MLP neurons of a small language model. Each row is named by its layer, matrix (down: output weights) and neuron, and shows model dimensions 170-265. Each number is 50 + 15 x the weight over its row's rms, rounded and kept within 0 to 99.
A block is one neuron, or neurons of one layer that tend to fire together. After each block is what it responds to, as a language model described it from the Wikipedia text at the highest values.

L2.down442:65 35 45 48 46 75 65 78 53 48 48 45 60 64 37 42 20 63 56 45 24 51 52 46 65 57 42 49 68 59 57 60 58 77 30 72 52 83 55 90 46 67 45 56 20 54 85 80 74 32 33 71 70 20 56 53 46 37 49 46 62 47 34 25 33 48 36 50 43 35 71 28 33 59 27 31 52 46 45 64 47 50 24 40 39 48 57 50 56 68 39 58 50 48 39 29
Responds to: Commas, and, or, slash, ampersand, et, or an opening parenthesis placed right after a noun (often plural), as in necklaces and, deniers or, boys/girls.

L4.down98:57 72 35 64 69 66 48 44 50 16 60 38 50 29 70 81 52 45 26 59 55 49 67 66 45 70 53 73 64 61 42 56 79 53 51 28 38 32 56 41 64 39 57 50 55 53 35 34 67 49 69 54 72 47 11 19 47 36 13 25 21 52 49 51 43 92 24 40 49 33 51 69 20 56 53 49 45 42 60 31 47 66 72 39 60 41 42 74 39 45 45 50 66 49 31 69
L4.down208:52 45 41 54 76 52 99 56 44 58 36 61 53 71 47 33 48 41 54 44 54 58 40 68 44 69 48 41 71 40 52 37 35 52 41 51 29 47 45 58 67 45 59 39 67 65 62 40 37 61 62 66 55 52 57 67 49 36 61 53 57 35 61 20 49 41 46 53 73 48 65 39 51 44 58 53 36 79 67 54 58 39 44 55 60 68 31 23 57 42 48 52 54 36 55 42
L4.down446:32 59 50 53 45 40 60 47 56 45 70 45 52 67 49 40 49 51 50 37 55 57 55 35 53 51 41 34 54 32 56 45 61 32 51 22 56 24 30 53 59 51 71 36 75 44 55 58 24 54 66 53 48 38 41 37 49 57 68 52 52 57 18 09 42 54 41 57 47 42 31 49 56 53 60 50 43 29 23 50 71 20 40 37 36 50 56 54 43 56 67 95 38 43 43 36
L4.down1679:31 08 44 25 65 54 66 57 44 42 51 43 41 53 75 47 63 25 55 34 75 56 47 55 62 40 37 62 42 58 58 43 68 38 65 56 48 18 05 48 41 53 53 63 65 52 51 52 33 51 74 46 57 79 62 56 59 56 52 35 36 45 75 47 23 57 53 56 59 61 57 53 45 55 63 48 41 16 51 51 68 62 43 63 47 91 51 55 48 58 45 65 52 44 52 41
Responds to: Pronouns and pro-forms such as it, he, them, this, there, mostly at clause starts after if, when, though, or semicolons.

L7.down196:50 46 62 38 77 44 35 41 41 58 48 30 47 58 43 47 33 34 69 30 36 26 83 34 45 53 46 57 41 76 60 63 48 64 64 42 46 49 55 58 44 38 63 48 36 39 56 24 51 71 35 66 52 37 45 51 50 57 33 38 50 43 50 53 26 58 51 48 43 57 43 66 49 37 58 87 21 15 10 70 37 50 41 40 67 51 69 60 59 56 45 40 55 44 36 27
L7.down470:46 52 58 40 41 62 28 37 39 36 59 64 34 63 62 62 30 38 50 26 29 60 26 19 51 62 29 32 57 46 72 52 62 35 52 39 36 57 37 66 42 33 17 60 64 52 86 40 51 56 41 27 68 84 56 59 59 73 39 48 57 47 56 54 38 51 41 37 73 41 48 31 51 18 54 44 58 35 52 29 82 47 59 33 16 61 55 50 51 41 67 42 53 27 84 71
L7.down784:49 21 47 38 54 57 32 23 43 32 40 53 31 68 61 47 37 74 34 45 47 50 53 77 42 66 56 38 59 68 56 64 64 54 67 28 51 54 49 71 29 48 42 41 50 57 46 72 54 52 36 41 26 38 55 64 59 47 28 45 24 58 62 63 25 45 55 96 46 65 44 46 68 25 69 64 67 13 36 57 57 50 41 51 07 45 64 47 64 44 42 24 40 45 29 37
L7.down1975:20 37 45 44 57 77 47 43 49 48 53 64 36 68 51 41 38 64 30 70 54 60 50 78 30 59 41 61 55 39 39 52 73 29 62 73 48 26 54 61 37 56 37 40 49 25 39 53 55 30 67 52 29 61 46 39 27 66 43 48 40 16 59 56 47 72 63 49 47 66 48 47 63 71 41 34 36 42 14 51 61 56 68 56 34 59 67 63 51 43 54 21 50 27 24 35
Responds to: Space, open parenthesis or dash right before a number, mostly after a pipe in sports or election tables, also before years ("in 2009", "born 1957") and set scores ("25–19").

L7.down75:27 37 73 61 24 36 26 55 49 77 35 41 39 21 71 78 39 53 74 76 36 23 48 39 54 40 27 43 54 66 70 46 57 47 52 46 37 36 45 66 56 58 55 30 65 57 26 27 35 59 62 58 39 58 50 63 71 46 34 54 33 45 51 63 53 62 44 37 39 74 47 61 62 69 44 44 31 48 56 70 34 61 48 74 56 34 57 57 51 44 37 28 61 38 50 60
L7.down955:18 40 35 61 37 66 46 64 48 37 42 63 55 41 10 48 54 48 59 63 55 46 51 53 58 61 56 62 45 43 47 34 40 54 80 42 28 51 47 45 53 54 56 59 56 44 50 51 67 46 62 38 29 57 44 65 73 37 58 50 47 64 53 39 38 36 61 55 41 70 53 85 31 60 45 44 43 43 56 31 64 53 72 68 43 58 62 43 30 56 58 48 24 71 44 25
L7.down1158:14 73 63 76 34 39 44 71 55 54 23 57 64 34 51 33 23 52 24 37 47 64 44 74 29 54 51 35 48 50 42 60 65 52 49 44 35 40 48 42 10 93 47 35 42 12 37 63 22 50 24 63 49 62 43 45 54 44 46 64 40 60 85 48 60 40 49 55 45 68 54 45 66 61 62 31 15 57 78 41 57 71 49 60 45 53 62 60 44 68 32 39 18 37 23 31
L7.down1205:76 99 48 46 44 49 39 30 56 57 21 68 44 35 55 39 27 88 58 47 49 43 60 71 23 69 63 43 68 56 46 66 83 54 38 42 73 56 47 51 53 52 45 69 34 66 52 62 22 21 58 50 48 50 40 55 42 36 28 45 53 54 60 37 39 66 43 46 49 52 65 42 56 67 33 43 49 52 67 62 39 46 58 54 49 63 52 46 39 26 60 44 65 58 59 67
Responds to: Connective tokens right after a noun, mostly and, plus commas, possessive 's, and pronouns his or their, that signal more of the phrase follows: ideals and, prosecutor's, keeps his.

L7.down92:74 58 45 22 73 38 38 43 43 58 30 37 56 64 60 67 76 46 40 52 59 64 42 58 62 27 48 49 29 20 32 64 81 41 71 46 60 48 67 55 34 39 53 02 77 48 36 56 69 40 66 42 45 74 69 46 50 60 42 51 53 67 49 64 49 58 25 53 78 58 56 32 44 46 93 29 52 42 56 70 13 63 34 41 47 32 56 51 53 42 49 37 33 54 51 45
L7.down340:64 39 71 16 70 56 32 60 49 35 11 67 49 24 62 36 43 59 57 39 57 60 57 35 64 56 43 51 44 67 24 63 60 72 35 45 69 51 48 31 42 56 51 38 54 75 43 43 64 41 45 51 67 56 63 65 46 64 85 22 56 74 45 49 69 50 43 42 97 53 36 62 46 64 68 47 44 40 54 73 64 57 45 68 37 68 30 55 23 47 58 67 90 45 42 40
L7.down1134:27 55 48 55 66 48 67 50 60 71 36 53 61 51 55 40 54 64 48 40 49 63 64 71 78 43 61 53 26 38 46 38 44 38 36 79 59 64 45 65 27 66 28 13 50 41 49 67 37 52 48 46 35 36 33 50 25 39 35 50 29 39 58 45 48 95 49 84 77 30 31 68 60 13 56 41 50 26 64 57 68 83 35 21 68 48 44 45 36 53 60 56 69 51 58 34
L7.down1386:70 43 21 42 62 52 30 57 44 26 38 19 44 30 43 52 66 37 40 42 54 61 55 41 60 29 38 60 27 61 63 72 44 71 46 61 49 61 60 57 23 49 27 44 48 57 85 74 28 47 67 50 51 67 30 43 56 49 63 61 38 60 52 47 56 64 66 54 06 51 39 44 76 70 30 71 39 41 25 65 65 67 44 94 67 65 42 38 46 54 50 58 69 27 64 49
Responds to: Relative pronouns which, that, who opening a clause after a noun or comma in narrative prose, e.g. "a telegram, which read", "a paper that attempted"; occasionally even, first, both.

L7.down79:28 34 87 77 35 46 43 60 59 46 11 67 47 47 41 40 49 54 54 45 91 54 40 34 79 38 40 58 53 42 60 51 51 27 41 27 49 25 28 45 49 43 65 56 58 25 26 59 51 20 54 70 48 51 48 55 54 48 71 76 20 81 55 49 48 58 47 40 29 44 55 55 58 62 13 40 24 32 60 41 29 40 26 79 47 78 85 69 39 57 50 64 33 54 40 50
L7.down256:36 66 64 43 44 38 41 24 51 69 64 68 50 70 58 42 53 51 51 20 36 70 47 50 67 69 61 61 56 52 62 26 45 68 33 50 45 33 36 28 64 42 49 57 51 34 48 43 46 44 50 64 28 75 51 47 33 61 93 59 55 72 43 47 69 66 62 33 46 58 49 57 36 36 46 69 48 47 56 40 52 34 46 46 51 65 71 53 62 53 49 48 51 53 68 39
L7.down761:37 49 61 42 47 28 60 75 10 46 47 69 40 47 55 50 43 62 40 38 32 44 46 27 49 44 67 61 72 77 61 60 31 40 41 88 47 68 33 52 66 34 72 56 47 56 36 44 45 28 68 64 47 53 65 36 53 42 23 68 52 61 52 37 38 61 61 34 38 42 54 50 64 67 16 29 45 45 99 51 41 59 50 44 52 53 41 32 53 60 49 47 67 52 36 69
L7.down1277:54 35 43 31 52 50 47 36 56 37 31 48 44 51 61 45 49 38 52 66 78 62 63 77 58 53 49 58 58 53 43 35 35 50 72 44 61 54 30 64 46 52 47 34 68 53 46 41 45 19 29 37 54 46 39 54 46 33 28 33 62 55 78 36 44 38 45 52 38 35 51 73 49 40 35 65 36 51 35 37 50 77 70 42 33 50 51 53 63 67 55 56 29 44 55 56
Responds to: Word right after a preposition or "the" that starts a noun phrase: pronouns (it, his, them), numbers (two, three), directions (West, East, south).

L4.down216:65 43 53 62 46 40 63 71 50 51 50 35 73 79 32 40 39 38 53 70 27 89 49 54 74 76 59 69 34 23 45 42 44 45 52 56 63 20 46 52 34 57 48 31 66 59 06 65 50 49 43 57 50 73 36 73 36 42 52 34 44 51 28 43 54 69 75 32 53 46 73 22 41 22 24 68 23 49 37 69 59 54 37 41 49 53 71 57 59 51 54 66 72 63 49 69
L4.down425:45 50 40 45 54 41 48 23 48 57 51 66 57 77 37 62 43 51 38 59 36 28 58 40 64 49 67 38 74 33 24 40 46 46 61 31 69 56 73 45 43 59 44 47 55 71 56 51 28 65 82 26 65 43 57 39 39 68 34 41 44 49 46 60 43 78 49 61 33 70 81 57 37 48 65 48 58 42 67 38 34 23 72 56 56 64 59 46 44 36 64 61 58 61 62 69
L4.down1201:42 34 37 81 52 51 64 31 65 26 44 29 69 68 62 31 59 62 62 34 52 48 29 43 45 32 76 61 37 40 58 51 50 51 76 36 54 32 55 36 52 33 71 54 59 28 62 59 58 40 67 44 59 55 38 41 77 57 42 50 48 66 55 64 38 37 58 45 80 37 50 48 28 52 55 20 53 35 30 38 85 39 46 51 59 55 57 36 22 35 54 53 51 77 42 23
L4.down1854:67 56 41 55 60 35 40 60 67 37 52 48 57 58 65 60 57 59 39 75 31 65 78 32 65 58 55 32 46 46 35 55 46 51 64 65 84 41 61 57 55 23 46 79 60 48 40 45 30 40 63 39 50 56 47 48 56 59 64 47 50 51 57 34 55 60 73 51 42 58 52 46 67 30 68 55 36 46 28 45 53 30 46 82 43 59 62 56 44 50 67 80 75 50 33 50
Responds to: The last digit of a four-digit year in dated narrative text, such as In 1953 or By 2024, often before a comma; also time words like "The same year" and "Shortly after".

L4.down42:34 84 47 40 79 52 52 49 24 71 94 55 59 56 52 61 56 48 57 34 55 43 78 56 49 63 43 30 63 46 52 34 56 45 48 56 66 62 57 59 50 52 32 39 78 26 21 68 39 52 47 40 31 28 45 41 44 40 32 37 23 74 47 63 38 75 78 71 52 33 46 31 64 41 48 72 33 62 55 70 60 66 57 20 50 37 60 42 56 84 64 53 57 35 55 41
L4.down211:53 64 55 41 35 87 43 44 63 78 15 58 48 36 55 42 48 39 53 55 36 56 48 51 44 49 76 53 75 46 40 70 59 89 44 69 45 69 60 91 68 43 49 92 23 58 75 37 40 37 43 35 40 58 58 29 40 24 63 46 47 25 60 70 61 35 51 62 35 45 54 38 44 30 40 44 36 50 69 29 60 84 65 63 65 47 41 40 35 49 48 55 36 61 65 47
L4.down465:47 56 56 50 51 52 44 62 30 20 28 38 54 90 49 41 31 42 73 37 59 31 57 35 32 68 23 64 71 59 50 27 57 44 70 49 59 56 44 37 36 64 56 32 49 55 35 81 61 20 56 75 54 47 38 44 35 63 85 37 07 38 33 43 76 29 58 49 37 49 32 63 58 67 64 68 36 71 36 69 40 56 60 55 54 55 36 68 44 42 41 57 99 45 26 48
L4.down577:25 34 38 36 31 61 32 58 48 44 11 51 49 85 54 63 04 56 64 51 30 21 77 29 57 51 77 61 76 46 57 74 44 41 63 37 59 63 69 44 58 43 38 47 37 58 64 69 58 43 49 76 39 59 56 44 22 75 74 59 53 31 55 32 82 34 44 41 48 43 46 55 61 55 49 43 73 80 64 44 64 55 39 88 86 22 43 34 46 45 59 58 62 53 69 69
Responds to: Fires on and, or, or a comma joining items right after a noun or verb phrase in prose, as in tree and roof, education, child welfare.

L2.down990:61 54 60 50 58 36 41 61 25 49 52 44 47 60 38 48 55 46 65 49 51 34 68 37 62 52 31 45 70 44 44 50 65 31 72 60 54 50 55 38 64 71 64 30 48 67 39 67 52 35 61 53 60 06 23 34 64 58 58 43 36 48 29 40 55 77 51 58 30 47 41 51 57 45 13 38 28 43 98 23 67 68 53 37 51 58 33 45 72 47 59 48 66 31 34 38
Responds to: Pronouns or auxiliaries opening a new clause or object after that, which, when, a comma or and in narrative prose, e.g. it, her, would, had.

L4.down471:53 37 34 32 52 39 35 50 55 36 62 47 57 62 72 27 40 46 64 45 64 32 49 54 48 24 46 59 72 72 47 55 57 72 56 56 81 40 61 72 69 53 60 40 86 47 44 45 90 58 22 66 41 32 18 53 70 39 74 52 41 16 57 34 35 32 66 45 51 40 69 41 42 63 41 51 64 30 59 53 38 28 56 75 49 42 30 59 29 40 30 33 55 46 69 82
L4.down710:43 45 59 30 15 51 38 66 41 66 62 87 42 73 85 67 29 37 94 53 13 76 74 37 46 64 50 48 38 54 45 62 71 53 63 67 54 61 48 43 53 43 46 60 70 30 50 62 62 52 61 56 56 16 77 36 44 51 66 47 53 63 22 58 60 44 39 71 85 43 54 70 44 36 57 38 70 52 32 43 45 58 78 58 57 58 10 68 39 81 53 57 70 53 34 63
L4.down1318:55 67 29 46 43 46 53 62 43 38 44 33 30 87 38 49 22 56 27 31 61 61 81 35 59 48 42 74 43 35 39 58 15 44 51 65 84 18 32 36 60 37 39 39 53 44 54 49 56 65 50 74 65 77 66 32 39 57 42 32 63 37 47 42 58 48 61 29 58 33 57 48 40 63 68 33 51 52 86 35 64 58 59 63 74 53 42 57 49 91 53 39 58 28 65 32
L4.down1860:34 20 47 56 68 69 45 59 68 71 80 30 49 66 62 46 56 51 67 44 59 45 81 67 43 49 55 93 99 29 28 89 52 72 65 64 62 36 57 56 48 55 77 44 41 53 80 25 36 35 64 59 59 44 42 52 07 41 33 41 46 38 42 44 44 61 64 43 59 48 67 63 33 53 35 57 57 32 61 42 29 54 42 74 44 66 42 65 42 38 36 19 84 52 48 15
Responds to: Relative pronouns who, that, which, where right after a noun phrase, as in "a Filipino politician who served" or "a name that was".

L2.down503:60 68 63 37 52 45 64 61 49 46 64 67 68 56 58 52 65 70 31 72 48 66 52 39 54 85 40 50 38 24 82 48 45 53 36 46 59 45 45 22 47 49 46 35 38 70 41 55 43 49 57 34 62 59 54 51 56 57 83 59 64 50 39 44 58 43 57 31 71 31 61 72 58 08 33 78 49 76 78 52 68 63 53 57 76 45 40 44 58 12 46 81 50 35 41 34
Responds to: Last digit of a four-digit year, mostly sentence-opening "In 2017," or "In 2008", plus some clause-opening "that" and "Then".

L7.down858:63 39 33 63 27 48 41 73 54 43 36 51 37 62 61 56 51 53 47 52 46 60 73 57 38 42 36 54 61 47 39 39 35 64 37 55 41 32 21 40 47 55 58 49 54 88 31 56 40 56 15 30 78 52 73 67 73 63 66 60 51 66 92 49 48 48 47 45 48 67 60 81 55 44 55 37 46 57 44 48 76 64 69 54 74 53 50 33 39 07 79 44 51 70 47 43
L7.down927:58 65 38 53 30 54 61 47 48 51 47 55 37 46 46 20 48 49 54 46 44 59 61 49 42 71 27 41 91 57 57 80 36 43 42 46 66 25 56 25 69 66 41 56 72 64 66 57 62 39 54 47 20 48 34 48 64 53 62 69 63 42 30 49 53 74 53 27 74 74 60 78 42 70 51 67 63 44 38 73 35 59 36 99 59 57 61 51 47 50 38 69 32 41 48 72
L7.down1359:68 45 45 47 30 32 48 87 79 51 49 63 26 89 74 29 60 58 27 44 60 36 67 37 73 34 64 38 44 77 58 45 39 61 45 54 41 38 36 88 39 48 50 73 47 48 43 59 40 37 35 15 51 04 40 54 61 50 60 44 56 43 92 40 60 48 47 55 60 59 57 59 43 67 37 56 44 51 26 54 47 71 69 54 58 30 46 25 38 45 47 56 83 67 58 57
L7.down1646:61 45 65 36 51 28 39 43 92 56 45 54 64 44 56 41 56 70 44 33 61 56 38 49 75 68 48 43 54 36 31 39 51 75 61 50 75 25 72 63 48 45 39 61 56 61 31 64 60 37 37 24 53 25 33 53 39 35 66 45 83 31 33 64 61 35 43 52 33 82 35 68 52 68 56 74 45 53 11 65 26 52 58 52 43 43 43 30 57 35 63 74 34 44 45 32
Responds to: Final word of an introductory prepositional or adverbial phrase at the start of a sentence, just before the main clause, like "In this role" or "In 1980".

L7.down491:23 49 47 59 47 45 32 41 39 36 29 49 75 42 46 45 55 56 34 38 52 29 29 64 55 36 61 65 16 45 44 80 36 77 74 49 50 50 69 60 46 45 59 58 58 46 54 58 47 47 44 41 59 52 50 49 81 54 25 38 14 59 34 67 35 90 61 28 40 76 67 28 34 55 58 30 69 31 38 58 57 57 48 58 41 19 39 44 53 36 38 31 26 56 47 42
L7.down556:56 86 62 83 60 38 30 43 34 60 48 51 80 18 48 39 73 61 63 60 66 56 26 83 45 51 51 62 52 43 53 70 68 64 46 43 77 51 64 19 41 75 76 42 61 63 11 51 44 59 59 63 54 34 62 48 57 35 47 87 75 20 48 42 67 50 69 33 54 77 70 18 66 57 41 68 38 70 33 20 58 55 34 67 32 51 43 57 46 17 33 41 34 62 76 50
L7.down921:17 35 47 42 52 10 50 16 54 46 48 71 48 59 21 42 41 54 63 34 23 50 50 32 65 54 40 49 47 44 78 65 38 56 45 51 73 53 37 38 31 56 34 20 41 64 59 64 51 56 51 73 37 60 54 49 52 49 71 44 27 50 10 49 61 53 52 54 26 67 57 29 70 51 49 62 40 43 53 60 44 55 05 45 53 30 52 78 53 54 53 29 40 69 45 72
L7.down1764:41 29 63 45 41 62 49 28 61 41 62 38 45 55 32 48 70 37 57 13 37 56 54 59 76 22 87 56 87 41 55 45 70 53 67 44 45 35 60 36 53 46 23 33 59 53 51 32 23 58 58 61 56 51 56 67 49 41 44 55 37 25 49 55 45 48 63 34 59 48 70 27 47 45 32 48 65 62 52 73 44 36 70 42 54 55 80 54 57 87 39 36 14 43 49 55
Responds to: Verbs and modals directly after a sentence's subject noun, strongest for take/took/takes in "take place", also can, should, lasted, spent.